MLP neurons of a small language model. Each row is named by its layer, matrix (gate and up: input weights) and neuron, and shows model dimensions 64-191. Each number is 128 + 32 x the weight over its row's rms, rounded and kept within 0 to 255. Numbers have three digits each. A neuron's up and down rows have the sign that makes its largest values positive.
After each neuron's rows, "fires on" lists the tokens most often at its 100 highest values on Wikipedia text that the model never trained on; "fires in" lists the words (lower case) most often at its 100 highest values on Wikipedia text that the model never trained on.

L9.gate493:116106125084156125140115142104103081137154145145116125169149141088156158147133160124157093186133141087187107125106077169160110225138101147146086118141121166167132105132202132145135193111134170142151101106106105084104155103122140100081100177122153124172126155120132149082084119116129144091154120135098089120127164143134146111160123137237111084109115088062107115124103133140133195084072
L9.up493:075135208145142142126106119102128083171112094136076158178087143185103073175169082108122139129215079151177150155115068139159122107180104149192123137062138164100129136173168104148088114119110099160116065145145073135137124078110083095098148120138134110168093136069141177146128184093122079140168077083136121124111112155148146100130144106205133151129113112082163176070095134136038091130169
fires on: " as", " that"
fires in: "as", "that"

L5.gate830:122167158141126182114074114083081154153119152129105135130110140132142143139131128108068068121136107130170152052167114155116135095126151043114125127183152074101154193127138102158116076206108067069105114094187161176155074073150171177119147137134143147125181139080139144154084133133118150157122128115083139111133240192170142104159141145127154128095207142110095106150124128126119147091185
L5.up830:196181085095148101129065124092134113164102149137133168118107131151148143131199160171125125113135181032150199075100133093097097148093065147084112161134137068083158120117110130135148103128122116126123138134124139087084170148093135134115214143116060154097187101089136149106088114095130143115078122093062109102105171147163118108139089140115168142130157118133093161099160099125112124117208
fires on: " First", " Second", "th", " Fifth", " Third", " Nguyen"
fires in: "first", "second", "third", "fifth", "nguyen"

L15.gate195:127134083132132127136157128120155138208145137087108122143090103131109122139119131097128185102180180131195191154160138191186130131124162154159139106220090115235117116116125126170139153092096191133114174166127085139062130055072104152090064128080176126159155105132077207132138163090103115158083087115151128160144107159110125139083144120097141148134126114118123123170169124128126128100115
L15.up195:080188121139134145130104145138124112133134122154120145192090143146161090146154060129066100168098110086153151158105121140142104139209131073178150150105084126134084077135151066127129186175087162150130101133130143167135128138119155137150105102120169073112175138121103086101128153127176157055134125102129110096132199106094168120130161174179148144176188135121125082062108131082088126221152
fires on: " that", " which", " re"
fires in: "that", "which", "re"

L5.gate610:092098212075060173137161162134168115090138108092133144112140123130102145092124055198123123179152106102064166122107132134111141100135159115166194142097075147151124085136115145128161104119141121165168153109135129118116134104090143159109133144135125114132134107133139112099143168116150129146096155160114103182154145188134151115120133135117079144055200118129153097168131144133148145130057
L5.up610:146184114150169067109084090120114190157112144145153112182094106152086138106095077137145108125154075117154128139117124111126090145123140112165118174114128119219092168181137115135150150063103097106103084104108141073104099088175128120139096171112080156113129096139131169175122071164107147154137086117106086101141165068152157177066105130173131136156130160118121154111110128048139102165156
fires on: " by", " as", " to", " of"
fires in: "by", "as", "to", "of"

L11.gate831:132070147144136150149129158178250181148176116136114092165139143152144136192103121122089139141133079131137136160114140143121108108155114184171079180087128136130101137085128176152121116093134103128117154170123141198130078120148077094171222149150136138071135100118096122146144177080111061084205138087106112153158146132095081159083176116156076157067127181164142092125115106188120123096162
L11.up831:168130167194130151094123138158089150137142089189131115130079079164061095076207118181042153097087130127092107148184144096122105170156141135163074128172133154147141095108169084096154143149151113170130141151111143124137086142088094118062113088157103151078150108116092131159153184131095131130149176140066125160158040141147122134133137160134198063146183107131137109089082112139070097124120
fires on: " to", " of", " for", " than", " as", " against"
fires in: "to", "of", "for", "than", "as", "against"

L5.gate294:154122099170077107154136169140105090062079107079160143122105115114136097145098084092123131155188186099091164085122149127122128100111132129113082098172205095088145153081187128101169082138098102164125095130131118108130161153146063175147147108134107075101200129117119106128133131114206116152120079147098192152114078144109075138096112166153128121169132156133125119143165142139113184183120
L5.up294:116092096115117137139116147180072144155104091091109136164157110085186189125144091076128144178099131133083148151109099127135164142115122166160091140183145095133174093219159075141111064094149134158157055135126100075115144100151132117146099188089124093096219085126115110101105106096155116083123065117184139153095145161110164163113193158108115133158191054138141129118081144110110100129127
fires on: " to", "ed", " entered", "in", "In"
fires in: "to", "entered", "in"

L11.gate10:146083146132133079121132142081148131163165179176152176139101136180089175098113134082091108092138108173121054132162101092146134134121143120144099128174119129080160120149172058086072116159079110166134194134143114103130071140132133117111073158160101132128147133173100114118147106124143129113159051107141107163136042156098164144100156115154130083109131098116139128136185173136138120162120
L11.up10:149125153152114080135124162116130153101087110162143143136108190165096139123142137147140104087157160135184094104162099153138201142144189140154114108129073101141162100114113102159124122118078138173112146110123124065144130075103122076143066129098140105182096088118112149108137137096087093101192117119082111080132146109172133115125141170078140091116083142172109100103195142145221137138114
fires on: " Award", " House", " Kingdom", " County", " Court", " he"
fires in: "award", "house", "court", "kingdom", "county", "he"

L10.gate439:083175204120146142063105141130108137166152105142146092164128124113135143094168065112120147083081125131108172137179136166101113072129211126144102111162124117125114131144181152189123092126124116171110133151103142169172101171119127144113148166191126145109039127144174122120179157105113148109132181093147139168133119180134116126131113114168153112154124118100113111129110105203100131132111
L10.up439:245081072100110101078098127096119076112146160184096113151129182086151156123103175160148094208130111179162103142132184173127131161193076092171166148173150140098084114159170139102170131108135119146196132124153134128149152137146128188093119137093143118139107140134134100065100114176096101101031106116113081123130156136147101126107162163156122146127134104118116119132114171149221138151110
fires on: " and", " before", " since", " from", " time", " after"
fires in: "and", "before", "since", "from", "time", "after"

L5.gate90:165177122121102149148120141052048108136100103192113136132177078111129150146170171128121179145139162103147099176125141165147106150104141163114107094101149094123207090138191168088131142131167166097147121117117108156097129149120156134163140185085145123208115146125107126130114152078075132099104157108160207098187108105173138071109095120153119100127126191166104132125032124109169130088084
L5.up90:109136102128183178120138163157152154121087089136145125107071134155170077135097073104129110157148136109095155130133132150131064148127144120077114097101175103140130152136156145093142113092118165128161123104153148083114173183137107139197125124123160154169132127106142101117094147192148140059105130106120139125098180128109139123087212211112096116150104091097164185116128118118152132104074
fires on: " A", "A", " of", " When", "When", " As"
fires in: "a", "when", "of", "as", "no"

L17.gate149:147099136179086107128111127154119082139129162133082125085083119167161066148217148136140097146155108167162119141128110199207062124095138082127082135142147157095137110159099118090189137095105163146183095063158136123145155155159124205113073119130140095125154151094112135157086180129127119131087153133159104107129113128192181105103167128153078089145102083130124138099162121192135093095122
L17.up149:117098129171180118161199101091135113092076133119112079126136088149128110149074126197097142134125135201115118123198121144154174114093101205139096064063134123133056155127105098115060164163092124115127132145140098119135130050126099075132116150171125130120107064120092108172096130127152151164127179140100144105107183072167046131136114103116159115108126149199131173138154144125089157168109
fires on: " was", " were", " At", " at", "At"
fires in: "was", "at", "were"

L6.gate344:172145132094138120153171117139087129116143105145101115115093100148220129130078206124168146149117106169103146059114123152142121097197134120113187164117133131091122147143128077134141155128150095142120182121118148138148107186108083172115104190110133050108113196107085092134105091157098116043103165119079137095168151081122138137142192110081175089133073116185096116160100155108122092174171
L6.up344:149086171138129137150088144145129144148125104090133098071137119148172145014079108099131123142122164176180148173112061087176141115150099131182151067037084156087075130113086143061109140110155112090154106080157144154117120089129168139128084169143149088096093151120133160116096057144115118110098139117120134105100161150072178114156120094084146193135127130162119077154152147098166155105144
fires on: " where", " when", " this", " Executive"
fires in: "where", "when", "this", "executive"

L5.gate699:104155112193102132132108142158139173108118179133124112069125107105116153086122132107137137109138129116083194095164078133105112124097145137129120086165140126124172111127108160124215138129107144076109122079136161200156115148134160178147180130116092134155134133112100077105094112166092101101100182146093130131161139088164125162165134154139215122184134066100155165127174108102133170145097
L5.up699:128105147053215164088067105136131140181165120142092079176171158130175154080142081107176154080099103107146104131085110126225098136090163051153126146122156171172114126169107111097098141094108148149109185156127096103091131129157133155123123111103109148081103145116159125063110103099131158101130071132130102105157125146058161115145183089046148173078151135075098140121126155139077159057115
fires on: " of", " many", " few", "15"
fires in: "of", "many", "few", "m15"

L15.gate552:129157122131088085173157121152129139112134133163108190123135154071069140149178195145101134139142131143070053164125148166173160135089137036097083177124104090139118091189131121167139137147105134174046088108144136102158105109118115163131157144084161128100123143141151138110116173130090202166086157181129140122140120084162134158081123071142093150179151119165092161076127102196167113116143
L15.up552:137127121079139093141126105133143188137121149158151104137102142111151118115087153129054193124091147137134143130157168102135113192099165111073161138140095136125184132145115127146184095095092119136136140122150165155138110133145058161152124152160083143093135148130118174081074154114170121167153142123133154067133103108101128149072176192121152164086076111175111089196093138157080135109123
fires on: " until", " of", " time", " January", " Since", " current"
fires in: "until", "of", "since", "time", "january", "current"

L10.gate688:132155197110110131146126144153142126071143131085176151077178151169067105081085117119094152152134076126110181082121170140155097087163168138103181098087111114094139120124121109163176134164123088118156109082094107148138114146193160097081164150079100054149135130158124114106141100177126155120065106141096098157111158110138080099130073119159123088139166140045127193160167125092130118107133
L10.up688:160145148113084121150151086130092141151146151072078192116106154129174149160152158115129168155137153194077130083100162093091137189140160131146162118146150159116166092108131165157111139106140120096119145071085108177079111092162131163079126166137105100100141108163101157148083114093166110085094111078130092139110152169128131088122171133180102127145142163097161117057147152130160148180172
fires on: " in", " at", "a"
fires in: "in", "at"

L9.gate458:107104147123108135152111130179157174056185129110105123189113196133137076107105125137121128128126092161111109163104155109121129137127095139083111146116162195156088110167159118029151140104204144118142139142128151107129117115081167183164137106137122126154115151169100143142128140146108105157138137110110175054130096141085076089117117181139156061167126152137130119127081122141127090086200
L9.up458:085138132191118063104127096063098154130081088168114163126156221149136122146141074142097149180056106134100087085158131101143073163168080128130169088081123058099085123170084077144083100110134102123124100131157111117156128190143098130145187180114126131071057122123113121134174070095150158128118102130123075094122090141083115082123120090134104124135153120126148155098134142098095125148109
fires on: " of", " by"
fires in: "of", "by"

L17.gate587:102082085181157129135121166131106114137120158111074147106102130098138085089154110157118164131072094169189130117157158069119152162102171148074094127142122184106100127100123130104151150161145058107073138070129069162211136169096110133123143125125147176125076063154126195122156204172097157183123086175139129123127078082120136142089136145132095117117163068156165099063156090119164150117167
L17.up587:157114157143153152162095134150110116166143201198151097108168179129171149082098115148115099174153172140152095120164165087133129097096060103151067131088169142183146050118133196104205081148159217129101100076134173138191208191133127080133127134126123227111107103155176112112096122200148066150120159161131168141108115183138146105123131088080140070160145141126102090153147047167166101111122
fires on: " the"
fires in: "the"

L15.gate431:165156168111096169091148110147115149098051091119122118091091084123123109125153127129100119132091138129121124049127175163114172107128062124121124072173179098142143121126073112114127064207103121150100156118110152196140145070117131072135119096128110132143165121113127130109151153118098098103139160154157069144128188146170093116107144116079108080141181141141063127086140149068112169155114
L15.up431:143147148184136067172141156112132174168137112148132109078165083122134119088159136157153088156103122138118098153159137079130152158177101162159044140124136182150131153091068068077116117131125114163102086085110145192170146141128189078137121183090150156154130115087121098157081089120150122156102097133114119124138162194212110127207124142084143115109120182127113153115153138082122129131138
fires on: " first", " third", " second", "nd"
fires in: "first", "third", "second", "2nd", "3rd"

L9.gate666:140091171138067154108162117078173113093103182094112140118093132167163122121104161125131092136096195151174165163091127079161086171146142145140060057135129134119059180153099126089135145084123091154155091184101174109157107139180174121117115098187126148177150149150134124090129155135108151127118152110146165151158157124123195194100101154145166140122160158092127141244065175114153155108118
L9.up666:159102136126141192121140163132093154108140129071101115113092142142097129083099049186171086112106163136152168165125148095134140091096066096113082097164076078087152140162113159121117117134142101108126116093147228167170126140172102114138140126096155162173103154124165115082085227184129077125128143117167156135068123070164143134140145106133158112174109094115136053179121156188149153136118
fires on: " also", " first", " time", " commonly", " initially"
fires in: "also", "first", "time", "commonly", "initially", "often"

L15.gate226:139154154129147127143173135189180133093084132093122136148128110144127174138107166143089081178143121128157154124202149061156161054171144149157128130100121128141189103104141136135156103153082136105042110112124157113092155080178135174151100208162091092122154169140142171177102139100052122157131134090176117117062101117146081111098132130161155113038112144094129092121141114177075161103106
L15.up226:192196104109137076121121102078125083167171101152108111158097138115080189102086074153153094109118055113121127113150117190124112165082132120169145086149140030127079165183142156132127155125079162118128128179185141171114218096171157128155154084156115153189153138116144155128131166209127168151164111080090137116134145149134183146147165081137172143131121171142107101100059143145186140152121
fires on: " were", " be", " is", " in", " are", " was"
fires in: "were", "be", "is", "are", "in", "was"

L5.gate605:114121152084178112054115143099099136115142162147118126119145107187161176101130157157148139148168117087120128084171121104148168142144088164115118147184183124091134097073107172135168078081102132135123132060099148209152077095155130210163107172119109096164164112117105116151107215106184157113113136129140141061137123164164144133077169131168156116108082135178163116122082132081138121087117
L5.up605:114158119126163143093108109160081083142061112147147098120199106136154169119153173104123155164162138110124149134136153140100163142093119152102110109164182052113123139027144154103110117049094148154171091074123115168103151128144117145157066139123075106101172116126030051114098145126157141108114131152117143071154111126155119094133156167151161139076120136151165115143119103141141123104166
fires on: " of", " Chandler", " Stone"
fires in: "of", "chandler", "stone"

L16.gate526:158102107126107084098145146129180152081138130130087164157153140126101148151115212112123105153094104163173172125112149093160124133157106121142189076100179114105111117105118170194172138154066142102050158094168122149094137106153190086143101091197133114089156123158151107113146076190162087163139044109130168059138140120169112109056149187173135113143130201151061129126098098118125115144120
L16.up526:218105148115077125159157111086148104119177147120108057082162100137133105110055124102176141097136077120114135171129183103137129105209160146154097103124175174136150134168136146112179160120098129119134214111218169173094118126149122210125130103090150140117182110114138095165138146147136119144066099076108104146088150207116142102157202172154121164119107141139158156215110147151156123124059
fires on: " in", " for", " of"
fires in: "in", "for", "of"

L15.gate831:052113172134147120148134121106140077104098119126152141108101125143116072111136087185211113130114098090102127102145136116150134113092098106139126143117172141088168131128140133125114121135115140103117115084141076123146165091079167118121082122144158078154114171163076102147144160115094085053128156118118099130126144173153147110108167071145106137159128124116129087132117164143093078159130
L15.up831:111066127129123039158121196104127106064096143104174132132108140160106142170121090123140064155141081110050119148143117119148060136144134142191126159071071107121096102110153135101164148111155156161139142104100119113107107137094101070095115161164086135167145145102113029133077136146181121132152175140160152124103161129138099111123105165192117113189151055141114095164133119147188132145145
fires on: " was", "á", " were", "va"
fires in: "was", "were"

L13.gate902:107079089126104088130128101082152067160132119113120172103187109146100128123135109087144118109123158175159068087136099130148126149124097053099149094143150162094155138108124060058117149097147080074130072113147105143113161100126112103159104145155165088138114038136145114108099157179158078186100153093105118138161148143183135089092124081105156108192139139153058117139137124148111103203104
L13.up902:130152104153155050175116078149165064111093137196113162075154165143103203120087116157134141160098166165106127156117174100115117065149118143112153151140114116104120172148146112148080120109157121129136122120157127133120086110127108144106129097123136109158156081132088152101102137125111132122124137121118153153134094130166155097096158165122112164159125114187137146125163147157105085142131
fires on: " there", " There", " that", " of", " it"
fires in: "there", "that", "it", "of", "this"

L16.gate335:147109142103110102082207070117167079130095171138125162109141162107193213080088107131102139177107158196114161133107091151130141153136130177124131140113105153074122124129184113084128077054112138151099130150131137134086088130137121081101092112123104106102106112147147079177122140179174099096138125178131152147109132081155162131135154118141148163176102099109172172136120154105118142134150
L16.up335:082153125199134100178089046123117177126115100107145165153135147159109099122116145157118167171099088189146095141126141139151139136118125152108100121176175080102109153107173137126126113095117171095129135112152102143097106106105148069107134161150140103091165117126093139173150110137109100169175160120057178152106160131107111111133151157029151212113124123146159127134105143138130110166128
fires on: " in", " of", " the", " by", " to"
fires in: "in", "of", "by", "the", "to", "during"

L6.gate248:207108114120153098151155153115163142048123141110156112129138121116078156141128158104158105152104061200122103085113133150153139060141112134184094087194116150108144110083127097107151134134072138138079085116130132101140132127129132127093129161163123170154113100200146114127076135117167050168139100140116107204152141062123114148119122072141092103108159113204080099130137118169085111119172
L6.up248:073146222095175148099119134201128153124162099128154093141110149183135139132082190140151147119123110134123139169132157106181066144143124133139079079191121115130095113162129124117132162153108133127128084104218206135091135157139142170121125179152130148121103135081167077129077132112218102125127139130112129110110154118114200169090171160137107133078151061122109117115187164126125074092140
fires on: " to", "1", "t", " both", " of"
fires in: "to", "1", "both", "of", "be", "t"

L15.gate399:113149191119119167135140162174171140080170119164181137109117147142143124127122102176099095115152193103176157126186110156148122112143216098110146119071119153183109116137097125137084115127082067129151070135131091188144081113125211071107189120158092116113097123092139080175116184095137145082180135162080165139134130217128103173055137130161103122109138060138135110124098138127142116117105
L15.up399:183124164154102139076117085153157131114137133139132168102154158176122122071108108149073112121147151132132170171167120121113089159121160106180155124082073109154104143099149127156076130093075119126127138086120152150144082157151165075137195138142155140113114144069101070139128162142139056149169102111147101157113150157141093099118122127176110155163158113103131115086056073079086170125055
fires on: " in", " by", " while", " for", " of", " after"
fires in: "in", "by", "while", "for", "of", "after"

L15.gate7:116171125140114124114107163148136153048121152125095142135105104178164065119141137101161098097109125103149137169080152125130116140149074124036139113089116113141172111132098102173168114153134158162105175170094092145082104136187128183171128164148112118128106120142116148148157113117135046109154127157125139137076121157139123164100085126103162180136161152094143148092124063121144151157110
L15.up7:094103171093173144084107112098092081107140131073105122151164070122123099133122110154159154110063108037116092123089119159082108127180140150083138127109172122111215187102130156116132100153098117019122114123120095113141093121168132138147102163166117154137120119136132071124114131112058115160139146078201145170075172143120147138124192187137116131107105126120157180124123126150091097118096
fires on: " on", " of"
fires in: "on", "of"

L10.gate241:162138083129160156105155100075179158161096168120139106045152105128139091132114121111076102100129117130072151196122142161123095096114117107152173053151138121176117133099097117122149070120091108149071170126103149146134108132118172167122198135147114080084079156119113109150124155129146128096117132133149171107099129157177101144046142114145140189145137141094115199141181108094138134157183
L10.up241:146140059123118107112134119147118149125119121106144124128162086154137172108132112111103095092103042116122229138096153139127093155103134119179140081098142026150099129113065086063097152160106199137103214149076138133200124103051147128134183164103155130163124161141130122148073084177125122114179146114108148069189099121145152138078150135090074104088082110120123119121094154115133184068151
fires on: " after", " After", "After", " until", " to"
fires in: "after", "until", "to", "once", "following"

L13.gate380:170140133126158129171183152136157080110116100114129166111138111089143200110097132130119134171113112109086093161127119099092150170145079188179103094148156071156144097144137115130201110132142131100161069101162214141094147073086174078180112164080096128127129125123165141105138071081110163079142127066131128166073114094142112147139097154152127130135120104125204175134101129093117119180123
L13.up380:133101108146064156183089148111102123134140149118122126145078121123096092143149144135204119109115076164080162120129183119115130168120145186120109158161151125185149157066133130127111120097090073140096124097101167083102159164163136101075117130145121139076109157139049175157141105155128066144168091109152122123064124130138142140170187159105145157079099081060128121085178116108172135097182
fires on: " in", " from", " on", " under"
fires in: "in", "from", "on"

L13.gate26:148118146094209117128185185098117092138107169116099119173118072110210135127124119129119166156102152121107067112096090162133119117140133106087089117128146118128136101137140174106100113112100131077097148107106133147102086191158148147215081128128106127152127079155109110115128128110123052139127128121102191117143166119109149114109140124106113097190139189117126170104052130104167115160084
L13.up26:119155145121186166156094123139106058089096143168175117160125102205147093128127139148126145157141151167155120152144142159117137122136109085171135106107144175176095140113134106106153095131155130098123155091182099087136123142106119100176116143070075104100106096120101160117175135149114137056139121202153131143155097119098115095152158118086149165112101087099144116132085125166113054212160
fires on: " of", " and", " among"
fires in: "of", "among", "and"

L5.gate643:141149157118111087133090167144130159076126175125167137163070161140130138125158116126231180134148084147132167157025163119081151140133126146118102142160126094083122142172152176105112137119153118135153118150154185132142110140130151167117168170176110162154149130160098165128128185122157141145060121124125092118033082152148172140084144079188146166139152100152079100179151172122104113099134
L5.up643:180148136068131093112119130127122093080140119161084115113107161119123122131122082209128128085161140141101147107099093118155108128192106116145111125129104117064082131091128102114165136088087172118161152102127172189144152077159159147111155127149152162141135153176116067139147157149122171210118150130079099138152063148052108103094049123168150073129159112131122087139130183040103185080067
fires on: " and", " also", " known"
fires in: "and", "also", "known"

L9.gate830:080122067143069135100138101126140161106111187086135178121106139119098167144163128128169143170192137118125108131058126151120190113153124113045144143159123140115151084176194116092183153173080048131074136085124122067129123080112081099183064162082119105141136111105166123138145170122137060125192104064126103146115122149109154122074123165149118101198147139155091130149100143202150158147101
L9.up830:218128150154120172177124115119175078156191127173092109131143115103142125162102138147118139152172056112112153153122125166131175167206149127110125155156141141095178112174145112122159083148100179176144130144080144145142157158095120136067107159130130107127152081151165146068140155143131125167190137109115148122034156078129105113108167097095165194109142130118174128177108131117081103123123
fires on: " this", " This", " that", "There", " or", "This"
fires in: "this", "that", "there", "one", "or", "1"

L5.gate409:105134155167159161165122130080127124128170155141104166125104149158094122135105142150140078169181136173144191117170138152164106210153155142139105141157103150191108085151068105176173165105086135127074196085143204103125121107144129123120136100105153194121143098153097149107128134132168132178096135063101116096123079150030069158061103157150118150053063110145173131157112134124130175114121
L5.up409:141114207143142144115115172076169108101171088154146109084126174145102116173115211221121074183145162130140098115080103124145117185115117120098121133128072146181130101117076101144141168106028092129115179065123227114092120129138145140142190114119099191132138122108095074119141121054155063160081061105075150161107113128099123136113106169113087158090104114122149128098156125151129069126116
fires on: " of", " to", " on", "n", " from"
fires in: "of", "to", "on", "from"

L5.gate636:198092145090092122068139085096119160110103155175052139148120099087169141105137094110130109069064148128189081098175103160117092128153170121147154132093129127190068145134122129079058089082144193145129161128076142133083122106101118115113150103198180200142071172156100069134096159125098105141127078137118138126140164172143202163078103107089113164113161157094121167130141097122124148142168
L5.up636:114097126062115158113143099155148115113199159125065113167153149153185131057102120152135140166119144116134124150126150208125104120172134178183155132127115074125140146069131113090083137137155176128164198116121143112099173158094135139113115119144172062102043138143086111100139148217157168092105090202116108149104134130152227154100144133093167158117162091112123181090081031126127174145155
fires on: " since", " after", "After", " Since", " After"
fires in: "after", "since"

L15.gate893:153137113092123140143190159151112185098105150148094061102113162161099157145167131091195162126101102101151076093100138159142107075093150124129174119136167177157121137101087117110110076105138168101138092147148227180148147121146128157099160138133120117189079094129146118111109139162101072107145133057144177133145129157170069115152104121147100115178109155112114102129134160124130149133111
L15.up893:143152135050098097145116089128167126135157133059140138177110137128093115090136142183127172157060158081157114067066151125134170128168140153176128090125184090118166188153134167105098093079158090138111132115180096158142121146087176040062118173116148121088185128092099100207081128108134065146175159137123148185106143180159081126133158127190158115115116150092123129104141111151156156131134
fires on: " of", " in", " as", " and", " those"
fires in: "of", "in", "as", "and", "those", "some"

L5.gate382:210129084069145122120174156132133141090113116150153181086086140076133142071119115179167092081138188139154137134148125160138147116198105102135066120140132096132183075123150121110130141148109079132090148121123106090136136125129163184077089159135164194198172092112132098133133174103140148109067110048049153121106130150104156121077087165167142154139149134143135115119099137073103133100072
L5.up382:141144181133087134110131138103107149141129088155160178146052169048110131080121167140129064119113112089136153131102117145147104101127107127148099135134137127111118105119113088160088149138086119111143129110175152097200107087125130154190132136128126117117151138148114131170166146109138167114070161120129115112148113176053175131125075114139084109158182131114050102153183167098192145177175
fires on: " also", " former", " now", " founder", " currently"
fires in: "also", "former", "now", "founder", "originally", "currently"

L15.gate833:056153153138090120135149105120142164091097095090133178059090109115161120118111146083136141136112130123135172141166167176100150101128138106105074087177098096131113119142119153119118128135181108111124128103117143174147086086072140125125175133223086146113159159152107143038154135104093050165088119093089115104170119120169126155138142127150134110161130076129098191113112106172131090161152
L15.up833:088195185078163067123121106175167154160156117140142112193115136113145108111112135091085117115172066124134183051187174119156091139151083133146175156153114068130133148223157095155117095121116117122139089141098105121113122132140134142176111154149124105145178120125128183099157108150105170117098085111116137138153156090110126150095116096143114136116201107118109118132111147102112128119105
fires on: " the", " of", " 2022:"
fires in: "the", "of", "2022"

L11.gate191:122077156110098172125135127051124178117136187139091150127149154147175136122114106126124131126066172182122185128201138194093138127129097143102153129156122109112155078111153101099146133138118179116156146165158131095148083134133165194102120165145100046157150160149136117147104108077107066170195119113147179082097128153103184122084085168142152149135103148106111145113145150074089119139127
L11.up191:128072104135083158165166138162102140121192122194145094111106117167155104072111183091122086005152117164063152128064142101158044146134143155155101066129125135171121124101135111130175175110162171105089147140131214126097129167135123131130092187194175135150132142184104138162089126064170095111125123105108105189056097114094116131151077098154143119137116116152106156147148150096128169089093
fires on: " for", " For", "for", " when"
fires in: "for", "when"

L15.gate346:105120109141141138121115089112117107136164126106108154139073136126117164098085121133105137170141128136164090109177211128084074161066063084096139108134149076093142149075169163079151149177138083182150144113116205128178183129144159140129202153090106170083143136154092129102109149144146120184106169110142117156091113100106108148092120077062091098222113151186111103089155143180085203118140
L15.up346:116153128155113141131106196132130120145182110188113191128179184161150107105099121196170113122104125149074112130126160112143198089129090077105155106111085129172095104132121107127150080150194147079116131100124183089166131195117110083075125087138071127141140113140149175079121097163177151152228121151111132180184121118178145150192065118108158093066126095100120086091133110166157088107104
fires on: " the", " as", " during", " in"
fires in: "the", "as", "during", "in"

L11.gate640:157164110146110122149101165137149141113094173109191073110144154133131139134160169145158190182076136164098122132149179134138086102030083135073155127137123081076071151127157138142169154099112081063146117136229119184138159132109136150112100121130163090107129200135075123104133118106154182119118140133120201118148099144123131101126043126130148130088074070127079141151125141158116113106176
L11.up640:119145116159140187087115137115131168129136101100131172163143120147190091118115151113118072083206129102095109139142167155127089146091152114118091087139194152116116089114097140080082163123192186117121090177134125099140072165148041198139079154163112153089069143122086139033120103110144129139146164120112137115161185128112121148107113111175118097167141135135159129119120101173142140161116
fires on: " when", " When", " if", "When", " States", " of"
fires in: "when", "if", "states", "of"